{
  "init": "normal",
  "init_std_o": 0.0,
  "lr_mult_o": 4.0,
  "lr_head": 0.0033,
  "schedule": "cos",
  "max_seq_len": 1024
}
MLP neurons of a small language model. Each row is named by its layer, matrix (up: input weights) and neuron, and shows model dimensions 464-719. Each number is 128 + 24 x the weight over its row's rms, rounded and kept within 0 to 255. Numbers have three digits each.
After each neuron's rows, "fires after" lists the tokens most often just before its 100 highest values on Wikipedia text that the model never trained on.

L6.up177:124122125109150130124140135111127110137140111132123127130167136148096120147146137104162120100121123136134087119144108131155133143169119116111105136140119172138134110123087104144132140134104055139160134155114182154145139095131167164136152105117133177104096133161159186167134156121100127125127078126133120207094135106158134108139146119118117188133134145115121115103103108143171116154143128122113149131112164136111155121103125119132095112139119105141154170095136136112097147147108177168081119131122107103115115096091141144101116130126136132151148083095119108159120120124141124136102154125117103134146101154127112107087094143096105122141119087081127153148099119148116129082152122125082117188160128101140156115106153132120107136138087146099098115142133138160136127115054105
fires after: " |", " ", " on", " and", "a"

L6.up1275:156081177132135163109138149102115121089134129164104149087084121118098130138105135131126163103128052144150119116096112108110174132135129123153172146133144123106096155158124119070094139122143097154098163118110138129111117077119126135142160147145160165087129140179094177101135137123087143154115152125063170132113146084138141146116164123121125090108137144088127143144153109098105165123127119150087130183106120130096086130133117115153135144111152157085104124098119111125137159140148148186095122155131133150186157132106119155141172097095144117108120126163129161112106103177190141176133152130081122082108133163121134140145133133117182116101126164124076130113089142125129104099103151168126087110136142145152128141133109129123134089142102144130113133124125153112115145144115113
fires after: " |", ".", " as"

L6.up902:093151143123088115134129130100104139138144110145115103160128170125125153172125084135106100114134107133143126142135092184109100125152155134167113165134103125153142107147139137123114106168097133074070159149129166154144081126136094152100145150116124107137152073114109148089104135144108145142106146136148115117143140128109144138148132116139163140110126157143117157155109115127131127119168137122124111179134100103130136166085121119083122140131134114093118123099117125108142165138133145132094151092115100127138091126134136164164128149144135112122105107140088094145138131132136112119146162115106117108149134095089138133116098123121109153117111189123097158120153124132135123123135182072183141134110113124101113116157137137101121114139089132122135132107135091099093151094099156
fires after: " ", ".", " a"

L6.up3580:128096142132115132106126110109152073098118135157114131098131104103130118131090110128127120140113140148127097134108144126112121164157087113118089139178101102135121118134152129141111111146134089150120134129144155120144160099135105127144126123108155110156092114114127134150151105151088117169131116146109116091129108077135101146180152134101124119112127108154089127131114145125156123099138099165126100124149112175110132058089096110115140088134119137094142156138178144114125161152142166088107078091094121130152166141140154149145073161136142140132117153125167092137103152132073165092132143121162150100108121167138113152115181115129081138117151113106100186125126149127127153142143132171162133159113126122139150149160151102089111162119154141154142108128078095100173171117096153
fires after: " |", ";", "-"

L6.up39:145137098119116107123116169128125092154146144160081107102191102118147152145138106158152145148121162152113091138164124083200142119087122115099139130111144117163142126137138115088136107144139139166093144144154104106144117142158139124122156169135147158102134093091076119096152125178144116138107110158183115104127112137106135124158146102141111164132112135128109140125137180099111099122136138129087132099191126120132065133154116119168152167142106141146142132139136139078133151161128148114156113133124120162153122138116150099148163123149153126167126108102114153117093124093155104143131177116116090131131159110146119139159123131129083100179125129120151144123131101119160142139108176111117105112131137156113090147133143176110111158132117170099090102161122144103081106105145097
fires after: " ", " |"

L6.up1430:119103103115119104171138148124112159135117126150101126101141124136137144123139143161098170142122146131128128155066096161116160131120133110145096112107146115155141118100149129162118151159081132142143138102055155143122106151128138150138157139140148123108168097137137145151093146178139157147143148129150114120108121132124151134202096104141123169099146131146110089134059116125108134067127126137108129131134110153144139094151156105079109127106128123091133091113111156134121117124147167120076133135121094132131114097144129161100118132152127111109114102139086121153138072110121122133158134066154138105144138153097144144125119115082104104132159151131141118141115144141134075113171138112151147108089125115103130140139159157118130137064093125122131064122183106097100130125150111
fires after: " ", " ("

L6.up1413:110095130158139121145110137117087113103132076182122097161135154143140161106134170125109150153131121149133165146147089115116114094162095157134124156112137164119150136124116128114110124119122141145100137099152100110147118118152135112166093083164114145113146165113113102130126114101181124123104120088135085127075134105138090147136162091115107158117125149116117118122143131117127120068128097133109109134134158127106155130174134150116172111118167122136036131110104113102112109100111160082119100177135140150113127130130101148112167141176096103168154105089125122113102094138136203066157186154098113115114095121121149112131129088134090117108126128142162123151124156100135150103148120113102107115138115093123141134081145106132155097132139146119155099119118074138121125130117133
fires after: " the", " and", " on"

L6.up909:122158135126116133132173166131141096160128092125139124143140157131148142165147117104121173129117149109112145097145096131119164153144120127155138112107158136140131093139123125090110114107142144184139127124117169140129104134066132143114117162098165119143133152149080158131094190179106155160142118106145099126073141094101134132144100104139098148136145153121144169123105116102168161108106129110111117061142122127131162135127120113110162100157145123098157100152131122120115155138121151111134161114162100118112129141154122164142118166100148130144117158088143123122146159160165144144125130138094177115113104131115114116103136127162079158178145119084170087115129135153153110126124083050125157090134124118149090138113137166132109114125124159132081117126106170099111139090135154
fires after: " |", "-", "|", " (", " of"

L6.up87:133158100166163140177111131133150156138124110119152097147154103159140110146139113106137145144162120113118068136120157142135151121073134138106118166141122105095141114126129133116157134112142113150096125190156159134128088135138109172147142143119141160127137096096076175144125107127117107161127147122111119136185165124124078111114099118134116130132138124113154170132118114151146102153167142181117144116153100111149116177125114148137093133143106156137154122147139139097089078133112105122103120144127116136118142113197104128144135104184103111146113140108121139141137113127119085089185177162105115095131151138172190115127134166111123096134095145090106181123130082136108150109163108165115189116152156130139104135122170134141103154172128131118117131158101092161162105160152158
fires after: " |", " "

L6.up2250:120123122147096110130115137135103089118140104124069085149161136161151109143113090157125126147152158121106150143116142158097119078144143127102147132117192153144125136126125139146145078182093105157115134118101134135152124124101111135140157148132151128139143157153106101112183105089168133149151144167106119116094129145128145154135112120120143141129155080126128164135144150117121164093136132125114139148151091156107146144142139155082168150131156147122130113137133134134096085114134142145096128161134096184110141117141126111104110108148112135152095129158130140137149076168114135136186188084149077130097065123145124172142103099103131111126119156135157136086140126138164118153105053126110146131167122115148106145079107107089127148128123127116121104095156117101112114072132126
fires after: " ", " a", " for", " than", " about"

L6.up279:136119144115137096085154138137145078120105095186119136145141103104119080089153124110105094107115118162131112170086170114143136119121112135104103077172132103110164128119132146116137115125141114116109133140139115118105113124166171150096083174092130127109113121107158128150130164149103125139127098089136088066126130159156134139143123130095136131151121130157131132122171156141120135139130102113156112151134167108112137105151113149159149140130127132109115150115128122151179150097123141138106100097150108054117069149120143122105118111090089140153128133132170092128135160137137140108123141135092059131143109106119151103138122132128075114111169145106120122106119140143137118136159107149165117105127134118126162135135146132153127103111153133157142081157136134107160128156042127
fires after: " on", " On", "On", " May", " December"

L6.up956:166117116096177141097138144147149134146148111159140111202107150138123119145120111091119120072123141077141142115106167132127132138147139175141127141164127130101111132143091140130117155103128102117115105142097132191124096139110132142125112112163162174127105157123136131159124128090093112172188098130124103094136130120082102125114110116100113105122129127109137107101140137143133101108156101137129085134098167143109143137140102113130118096141121136128135128117114088119118124152138137146135118139156125140131125150135060153133155154097135152102109163117148111149093119116136088137102140107180144099163121150101108143143134143115143115097140121165133123123084101148130127130117107117113108126128119149131110133120162144072163108133128144118160118143083154166103133146090119
fires after: ",", " the", " "

L6.up3445:106119114082115139131117152110099104098155128139097091130161134100093112159134157103124085140132151132127124160173152127081121128124122146155184094128099156111154106157063164072140164132071117145151113121115140116141129157108136132128115159138125096147104134120107122164174154143161100147129084144142135090108129160156121167147147159129105169116109158122104123099131143123125123123093171116121137090125152126127119140131156131141122116160114116121110124104148108138117178142100123110067101176085125111113106120116082101146104106116117127179131157131171093117081103155149120067099162132110130152098092132151112100139140071143118132132174073117167164168113135171118114118114115134132088173156161199111157118184142179112165137126141088118118150082121148087114121124107137
fires after: " ", " H", " |", " P", "0"

L6.up3068:154164133137126122059123105134106152133125150204112137140142139136143080113126182127118200141115131143146057087123069095102143104121101117142129177109112130094127136139115133141138083154131129148115151096150171152094146130108128119154135137156098159141124114113107094159105089098146147145110135130117144126103147120115071139134122115138135166144120129111137158185139124054128137141150136136164170130144132110147097129116107110114151122101180096096118122160166130117149130155127101103130150104118126127118108138182141164157145159131138132179118117138146076117121121135142125135102147140159093101090114179111103121129120087129120172103143122151152136103151110125103129151106120091146154120099126113118094108132160107159156112129101111169102129166117088148129164115137123
fires after: ".", ":", "1", "–", "2", " E"

L6.up3243:098100127057185153093134114104119090149101138116159106157133145140114151104161139160161138115088139122082098148096080107127161149129096123153138126136099136124132160113104146148146106075134119155150079130116125099144096112125118163107147104128133133108097132142162098108126108115104085142148151140156090101140126096105120098123107167150093124101133117168098151144142123103130133170104130092109127094145141124151091144121150131113103150088105135117145177180136127114129123141102155098127136143152166160144138123178114163149151148142129092117141123142091102162126127120112130072107147123140117160135142117177097078095102117124152098143209155168105116110124117131144171128104107110082121113129090157162115152154133115148160138147190081117119099098175124124155140119132137
fires after: " ", " in", " at", "2"

L6.up238:081154115103074093129159130117080112096157098118094105139145095108101120128144137112128129107192130103108091159159120146147139135092216130090105134165140149117136139153126134160100129114126131133115125139122133130126150130140110093135109099126125152110128149116144142169164144118138130093112135128137121134172132118152121138144164108146176100154136112120168154142110137127124159111164109118098125157144119058152124093128143102176103098116115116106112115084125101086141103084135119172175113134166159166111116094148161131147070145137109092170082114103186145122149132108101097150142136126143139132173131105122127096139128181117163157150141162076078134167176107163103129134113163116135147142128105129089135144108129151172139131109114181126106172148170095119125134155151127
fires after: " of", " during", "–", " ", " the"

L6.up1919:162134098126096162111128151114121144094142117133140119109132100092091127075100178125121129144131131114087102127133144152095151179160142111085132117153081151116123099127114120116123139135149079127120124151130116112197154114150141112143126142139112130096122103115138120120165134144075096127114166130131152104103139112121130157133124125135120161154117088112147105101150108116128149110145114110165115160174105090151161117092126113133087189183107122106149135190136105145138140122160108118147129102098122118170146178144115161110109146144129127160124159138108150171146133114122123153119161091127150140138116144146140147132118146114144177119118086088140153131134132087140166098118108156103135126123109122129087157158126146149127149094124153091121079104149107091130174147105120
fires after: ".", " G", "-"

L6.up3199:115183097169141123138148171155129125129164138105094111085163137105162119134109129141092119116130111079133199113112103149180147161129139138112130123122114138141176116146149123142134098104141101110130121142094130117129144061128138122109147103136154132136110110141131125135145158128121133161125104128117128188109098125064152121110112152129109130117151162069132079132108071150154117130171093114109147120168107130100136106133157095092178151122136155109103155166147130131122124172120131110091114129131148146120094141175106104118133111140155112127119140124117165108155103152136125096195128144121138156171141100056106099098113168103146117126103080108115157142124169124117170135128095193165096079113067126161125125128100094135094167152133168140100116102085087131119120189072111
fires after: " |", " "

L6.up1239:095158130168114085123134127120123080146124129159147145133111120135131184128151147152112130112125121137168105128147175104081161135129123087138133109126153113164115132159154121120130134140149123128152161088114142142120120176185146192140129120101101078122160132124134107122152163141147121103131166182145119134122135150141118106088152123133131162121139107149131108106130128112126121070116105118115130154126136098125079087112112147086094169095105116100120085149171161126127168139113117101122109101139142119182139137127059128135071132131111132169117177158106123133112118117106138122124122120131120112136162124107155168139115105103107179136153123145165135099172109100155086137112144145114120156116120118075154117112109098177107121100138107131128139126150093140103140117164169
fires after: "0", "2", "4", " N", "9"

L6.up1166:133138144102152113062143113130120125129125115154158107137116167039120145105110102156096102150129086113134118122159100143093130113116110112108123147140114109172129103134120072148138115175132127111152131112143160147154090084124110126128130139129105151084117189148074123141117087065095133136107127089092108168122118120159092094146158156169170123078130127135106150133136123121109079125153060091111157125158093078118140140155085111096098093128120119139139135150148157136133128099130144125116165156134155144107108119138156103191126153142094142104185115111138124076103152121127116077120122137131134134083115170129130082159136096145169124073121095130137092100150169162109172101110097128122136108149162163155146116151116102134120137140103131122100139119117091152149135122158096
fires after: ",", ".", " in", " as", " In", " For"

L6.up2897:124102157101104110174142136128112122116123150128125132148095100132161118122107143127162161144124143104129101148172123136186140158184127152124101160123123122110126125092114169119152133110163151123134174125131138147164095124118113137161167131086131080134155110155108129136109123152152139153144101137171129115140146142115128133137120116115151133088142136094130132118115126134163099144125089126141176157106139083109124141107167122154146177120128126148135109145163120110096119140115118125085120117134146131165138132134135111122153131119149080182139116144114131158133144122137126145142153137106164119100160148142144098143162129099108124088156156128158118153182132132173123137195157084147108097115117159152117143109151133109162115114149102134160155132115187148129119064097098
fires after: " ", " was", " and", " |", " is"

L6.up1354:106105128099133135135085148097143125109156126104131119120130110136140139163092075120122090114134113121138102113111116104154152112125100143169131138140119132124093156120089101130142129133183160135161117134152099102154124124123177129118143125092139125156115104121139114160127154146128130109137137133113121207151167141099105100151109129170124090098120083159123115125109154115132123106106130112131162134141108154100140108160087117114134126128079130103118165126162138118103123119112158141091140095125084114078128154110137162110073131119100142123125097110115171114103140154150141150102128114124115166163145105122154117143097163133135124102124112100130104129131159168115118115126142147171171130157140157139131120109110164121108099122176141089104157130140151147151118119125146
fires after: " ", " |", "200"

L6.up1112:140161138123129129118140116145163093137106097123158165111165105135155125097112112142089114175125116074148145119142132094143126136167146141122118109113099144148112144151174131146138075144155118125108138125120157147137144178119095110113136135097121150142149155084152148165107132119156119147131153124151151099118056140109124178146135162113136138129154068124094126143149129097145089087121146111106122113112163117156136116157157130150172129190095088138132131139185109145148123133167166147154135149147117093118117091106139147148147125088139178120107144123107144137171101154104099131109111145152141095120102131139107135153143102121157109124154101166119100116101158138151148119165120145189142118111125088129157142115157185134101136149118109131155133138120106117124115103095112
fires after: " ", " |", "2", " by"

L6.up2241:128084099142145121097117166176155119134150133108102146157118136111137152095119118117133113096120109134126130164105145141130131113161122124106161119119101111154088117098140111106125150090171131115151111104158119085184086157126158138097167129092170140092076119137139101156183121148150121128168150117119140141128133141148124145130113159142159128151119124102124135094159124145092136092084120106086116105125144146118104086145133151119131174092109162134136118152122126139141140104134148100157132136137134122172098106149172109112183130097130151167143130117104092170114142113135171125140147108107150151101125174164155126123143151105088125173105107086106111140112131123157121084154122108160159144132147149119139128127137190100090140137109121116141132142148131134123138136170162
fires after: " ", " |", " the"

L6.up1219:142140146076127158134161106126087156146154135154142110118175118106117135102128089147115131145099071149113103101136135121119129126113092127145131148154137083111133102141092139144131131144167135129097110123184132118098117136101115145134142116117175114137134096112088152170119162129147125160099101096145111119098133134107162122116151115126145158125120107155097090123135154130157118104076109127122151120146123132142142114069144129153138137185150105151119107142147115135091156104122121132148144126159129168112165145117105103129134112118124102164101095084135109160146125116167172155136155143141143147114142161103115164149139127117112130091150134120173083125119102163131165153138124132121127158145133156134147167085127166122113113150100124164122095133115141155132141132134132
fires after: ".", "–", "te"

L6.up2505:109092124108113138126170116144102134141070127137090136118167117127115086112167136114082137142142153157132111134128158148131155142096108109162133116099120126116163152167121144125137114135125162124115139105125118124140102165183138102182144136141105143114163151114103139128130137120123142135071142183175114128101148156161110135089110088124115137144107162152104110112105113119109078117135126099137143137113106160152127146122118128140154124096105148141133150102119141109135121112123116152122095125104124134163128114149169097109159145102138112112102143094141169114097110136134156126095144116138120104148172120172103113091160081129120163101120098122112142154108160149139138133121135129120156182128128172124153129085138121122129141106126133158117109115113074117120166132132101
fires after: " ", "0", "1", "4", "2"

L6.up146:119094095113109091120103174130157163156167118156070162115114082159107137128129131106147122107105102152147129098156161070131139125143156132098077093097108171119113138118109143119112149141123136147132113134116156143142121144141120102145114153112133128142136136134134192105150149118101127158161104130112123140107146149167171100116149124159152162156154120167138158104133141083127139118134133093147140096125153145150127147100076117108104132127111101120122154114170118117114116130142186122074117135169117130165129128175136156133153103108119204132149113109159132085117136128127129143113110140137129124146152176108150106098104078128178125138135147123094120126093137117158121119162092134117144138072107159080150177113159127153080155104110084117099098165127149099111101138142128
fires after: " |", "|"

L6.up3356:114131157115127103124111173133156121159162167126133101051186109110103165154122149114133135132164146159130107167129138160136161144175119136127142150123162117133106072162145088100152149118120173148158119117094155147082129127156108121095151128123116165157151129109127149139131120146168148139118143128143154142140127125102098136096110134163134155121098096122085161142137100126084153104137139124125125152119141154084137114076135118138130108127141121148162117113134111114133175142144142115137141108147096140172109113132102111090113137137125109115114169147148103119140114105149123118099127130132106120164143161120141122140115142081113113133134152107082118132062125134138118136095087113152104156134119141190147148107151115136154110168102160121111113113150114091095138174186151
fires after: " |", ":", " /"

L6.up1476:098117136093132113073127145089098106138152110099134104151112178092147164131150107143133115138141080134102143175127139148141107170143119121154128103106145090173095139170123140113146118160143157131108166153131140154103141144079119126158117120132091128093173105122115142095121140096148121104095126116132113121177124114123155125134098108135100141163117101126136108116120119123166090130104170094106112147168147084161166117116200113135126140135112123179074148133101125183109136145078122095103115163119119121121135082122156109125125095155125175094173113082178137104133136131122121135129154134156149149080135133156107077100114144160118130150143113138105157134132106117094091120103143074125091130119145119124146145168143122125125129135139138095140158097095129131175107110132113
fires after: ",", " in", " March", " May"

L6.up860:129140133103092125151162098112138115132131114107086172137147116163121126109112120140140134120138133120135131129104164114170131123154182139135096119150097152197140148137097106144181118162120113141093135134124135172129130119149117086118132174078167133169104084120120145117111150148122146114153145148094124123117138128117127139116126109150076115157164118136131111136128094094113120091103133168156139145123110133119076132120138120190129118121152097068170113158112156134109156132133133128145124124112118115131143142148160153115146132129119084124108111123134108122114124092145105119166083102130089117101116138173143126106121109105142102130136116178134148114101151150115145111143141068119132138084110100147157157101139134126120129154149117123098099169103110119203112125054145
fires after: " |", "-", "|"

L6.up1705:125136140133126106124164142130139127124115123158133094117102122083090100116151136089098118116150132095135147119145102108118107149188115176109120144134164152084159180093135138119121114111079143129128164094087090104110143156104159125116151165161120157128095092101127151146124157097095146069129168175121083130143124133126142166112165109121169092104105137126129077155128129144079138163124132155143093115174137116117135149112150137131125130128177095131158145112123174107088140126128108174142094123153145123126119142165109096141143128138167131186102111117121127124091107073116133161160129143168124133138147157109130157102116194102101188159106131120103082063127125134121096105123053103113124143133133112147092119153158122157083165120124127157190150095119127140151134127157136
fires after: ",", " the"

L6.up1854:072117128100112117099103135127132144151147157140143168125124172154138125133152170146145130169126117099123151167105146131093143100119114122146105155116128125149131140158120129162117173207138144163090128079074147152169134098149140128136120173119124127135142061106128089153125138123158131132125124179132165111178114125147099131118095118132102140182109120152128128117079119154159113077134148137112143161110126096150132165120130134120091067100066140168163129146165140175092116130131126115139107105124131141170111124122164188102181105122097133118108107126154157129164159168102111089124126094136100166136119120172145119132087186116159153094146120136104120134144137092108124099123125145157129147109127143137134089128150091124123087104137058096096138096114139115157143144081137
fires after: " |"

L6.up766:114110113154118152108155086060117162115162156127162152150076099162134115120105150119132121126121160134127121142125111077130148115127168111173141148137142106118113135168100130147120121134123119132120148133081143115147131140144140127133127151185118165137129126088116128131094113149142126152133139173095163134156072125149134152108113109149167097135148142135137122173093129116140131111104092156170151127108108148130113105169129137110128078097121159147138155122159179136107179101185144123144104121109119130158138188128110154144126106130092090054087154129152108152092132081114134101152136168158145132116155120145172093124088180103110124105151149075149118129089106120119148087112094118129150110145127121118126159130166125101120146112105148089131143173188106125110173094116127
fires after: " ", " |"

L6.up2075:112127159160111145151176142169087127091110142136119163162132135144125136156106105103148156119145106145135103152144160089135111113115121137130139103165133139083119090160178136106069129172138108127129150135140149166145134183091139081145121157121141123121158130138155063096123113125137137124095129142098126112133133140140100098125107179158134130114123109126142126117118119091154112154094127139148134137131122126094151150102166099130074172097161109094131122115121149130155154141122080127137112164102114121117114123160145096146132149121134149108123114129094173108157155128178127098207129145136161076164116134118140131100124133113151156131138126148108117106114101106101121140086133107136113103089120115118155126168126135173146139133118108129134115083100127172154126140150116
fires after: "."

L6.up642:151116115136139083135163098127162153137136139095098098169123095100126148127176127149123141101150115138113125125138146126141110080131117118122098141134141166090083120141132128139141121089151123154133117169084149123151126117152145129169082079175118129138123147156126122146113163158090112129135121121123059161114144099152134126110134094144127159146054136133087151120151149105162171108114143153138128125137112082106139157130101135147163102133151142073130176125163152111137138103179101177119073132155106102110131121098105139181145110152156113151101121087136095174141101100137101102153158098128168115130113151135107119083106132138099141096127092125162112127113122129138125159105153075087095133117176153133094157142116149138135162152113127099123137147145123160097098105090124
fires after: " ", ".", "–", ","

L6.up2385:081151105127105097146138089152114105135092115153143142134109098164135109092108150136155108138169121151110109133113131152129132143122146134106136124120140113139111184129146114123110121122133149115150136116120109157104140092135157092097110152115125118128088118115067106095117151120109141113104161118103119122101092114097136131093154120107171107148149164118155148131125127112140142140166104123146161144101107124096105154139158160111127118085097079103168145126141126156124141113139118121161104143119129163143125099108178119119105183146114155158086177164137139107144134191164133091154127145082135125128148119096180098144119158159104100093128127143153118120127131124113083143109130136089137101124103090105124160147146060150111164154126134136126109116121167140149110153120146
fires after: " ", " |", "–", ",", "-", "2"

L6.up3452:140106124140122192143114117111150127102124075171131128122117116132164098110137111138131121113169135112116151121161150111088139179102139146092157143145175132115118115151148159151122153143141127099103116119104100132107146131139158137133140114127155123145153147125167163102127149068141094113121113094097172137137071130184132077143148086093111113109139140175085126107082169092136172133126127122123138151095126121127102125113116117158112109118120134105069140146125085140113122117125071140139073155134109139128124142088108115104100118134136156130137155138083162125158096148107119097105117151067136131093144072135145102130178111099159137107154095122133151105123127104141143123137123090128119135114092128083154145094091123090164137089122146086116151156120106146123151136062100
fires after: " ", " of", " in", " |", " (", " the"

L6.up658:163160133149165120160126163143130130159102148123135127177139110125129123133130088087139077139145167163127088138144142142163098153100175133153083107129159108144167130107164145156150142091141115114135139145064101140121106115116136200132122153092129108172106145097061131124108125116133155110169135140131151145132114179114125114160118137170152107121111133092116127116164073083120134100125153184133142158133158167129111146123114156165143097128118169102125151138120130170152091124105153094123143111110170150121072111153097197144133128089097166138099128132134119158117149173144148140154078148111175108095114085130102132116131164148121082163117142124154119102139137131125166159122147122103126134149114136161113123123196062125097145100104137131080109128131099107119136136141115
fires after: " ", " |\n", " the", ")\n"

L6.up979:155121145110115106136153107169113094100184114128131183140096115126164146125153148139103097105112104110138055125159133130144111140093132094159156185133126145148137145123111168077138138096157123126132132098111125147089148152153133150147133129132133102106104127113084129149120083124116058156125129127155149128165152131089144175140176084118131139087128097192113128134127184105095112156128108111132113137130111147122171164115115132138136088162135119138156100120140131148129156110119129077139119154112085081137122144165113124137161102150179164152162131144140083167154092106108111148079123124125157126131171101104100138136165121153099141129097134114123147143128186143119181093137133121119123152133151144169117190157148188142089137092141154123090111135090176122085146111085135
fires after: " |", " ", "."

L6.up641:136140121141144132083129133097118132145144117110104095087151115118126092135108103134178130125125201143132090149161135141108125142108133120135101131153138121133128137107099136147115137115116088118128099134096103127129133062129105146141138163120178103150100154105138140141126137125118112135093120122094104130175097130163135179123136120119121092131097112118082145186132143162122173081165118104109123167137114113129113109107116115126112121127147127114110136092126169114098088118155107133147101151146111099137152115154117131114139135148118110175092132141134104134122116112100127129127137159128174126103144110070118126141091142109147139129122115181101116135110120144144090168123154152152113125061155108099138062135116147081123163119132133128123176099092137143106128138114131
fires after: " the", " of", " in", " to", " Ch", " on"

L6.up3319:159120141156125117145145131109153082163132132102149086160148123122158105131109122149089158161143136162112120148118124130118152125160142131148141140139119166126145154154119134108124122127166110112100122088113127123142099130132126107130144138134109136126168058106106165099062165108091153154096137065125094147160093109152114098124152164129092158112170101099084191113158134137191144141102127104130153147136129149132097135121127169114145108135154124117112164156149093152108170150111161142130151172178083117127121106112137123145142054117118128128131146118195122103110124072110145178120139116125127131104110132166176120110122170175111164122106115097136132115126110132143138119159120118155183131141124118103091149154100089117106086126119141108147104142148163146134156131126116
fires after: " ", " on", " December", " October", " in"

L6.up3415:114176118093106105154112136119121130138142140081130109146138129107123141155142124100133165155113080139161111173153170122159175122113116071109127118119117114132096090124150096145094134150141107114122133136161158115176109106129148075134137166129149147115131083125119148089151148144132121119146105111138154150087154195129148148137146152166124124153109115114147133101129125138171086120163121146129128115115126124111111159141114128142190114137130129088168170164121127119102136096120103146141124112110099139154126162138109122132115117110098122169112122114132132177160123134151154093167166121120117138142109153120124116139158164128103139129146116181118123172117141140111121150121163131136108135099117134159094065133129115126099157108165093111075098148111132191144089135139122
fires after: " |", " ", "|", " with", "Dist"

L6.up588:103105101106097103113116132112136099151103138094059101162158125152105123118162127128093125157076118136102103132124133108100137120119113139150087152157153151126167107120179153136119126119123084146092107172153132125078164114166134110100120155109140119120125169089140177133124131095139104202137114139153102152154152114148152108132165139185139112134135119180148119113135118196156133081103087111115127140145151143141151109098152125126165160111129144159134096112138089104159081131129131215100147117131171127129132142099131124159164154079159108160102152128151092110155092174192148162168140127126141111108095110161138138156093132118121106149121177138128102084124122136115132133100109152115152093101168083124134177111133094115112132126151137167086119100122161075118150092132115
fires after: "–", " in", "201", " ", " to", "199"

L6.up1787:163157083112080120142142121148112103135089098104121127194093141082141167106148144111124142140132119135135092123106105111163100119146195111132130116126149150111124147104125121121108096153124113104152176158104104171164105122145062106135103110170125103154136094120118148093156121114160176133116113091107123153145095124148109113129131130143147089139161143161079128162088094102118095105138063141111131145112131156138113131125116081180106133127132143100162157139091153098134119127131099098141132129144144100137114124108128116120106146162133126135111082137151140123152134113135120148127107138098082107118132163125157134141118132106094129132131151151144138114130103162150133109131121123193139149124113113155128182086113112142115145132112124108099122175118114124144120117113137
fires after: " |", ":", "l", " Count", "-", "ol"

L6.up1187:138120111155125154140130146105100151119117126120143125142129135163128122104143172123137156116150103159121138144141123150114124132134125136139136157098100120087125116132134124118144156126153127119127125141168130120152149105160134125118138144150093176131095105082102136175176145133121150126113137078107150106099109118152166115137113142116139101141127149099147154104156173126101119064147104154131106159130135125096172137124087116125107146144164124099096132106165158106104185083148102108138135154118115093149125126103154126101125096141156186120114149127170149090121121119128128088156152089144146150147144109094107143153112069103110124142113120172158088130128163112142106174159120134116103148130086090113103153098167154158102142132141146154140098109133090159152110119116092
fires after: " the", " and"

L6.up2958:154106182134091144086136178136160170164155100108126099180131111115126132131114107147106168183091125138110110172076166123115139134118117124091114105171112121137128128084113157117174157124118117102147113135100126160157152106115120123132130123111130117141151104107126149119142128109111126121126154145160106149136160125092124131105149164120122106113121172121152102113105134165145115149149144148133121116138138124117147124109122146087109080117108103125130173153123139134124101144141165102142115121138144095104126113103108087143096103108095149109113154139155083133114138137110105128085148152119152094156135169115167141128143118117141117133127099118174127129095157116099143142139114154150142155158127110156095121154123137134104105136141117160140136118169110129080095152120146
fires after: ".", ",", " \""

L6.up3037:150091128133086185117113112157132102120090089134087126153125170112096110137117123161133146134163129161160086127161172092163096106129127104136131125132155110110131089164139118138139116121121125152110173084136155185155109154142141078113122169151130180135086104152079131126168116121123097100121111109112116142115136155141087128154082139180136125119073071169118131153125155107131100158132092090176152133120129128094108134101128116127161125120125144110145175132140146109127165117116151125108066159123150156142128075134144116127117135112090162123137143095087088137122146139122157114118148145158062111115140159136166113112122096122104155136111125120143145139125166114124147163090114131130132132135145145120112124148137128149139129120149153145139103106100100122133112196146070
fires after: " |", " ", " /"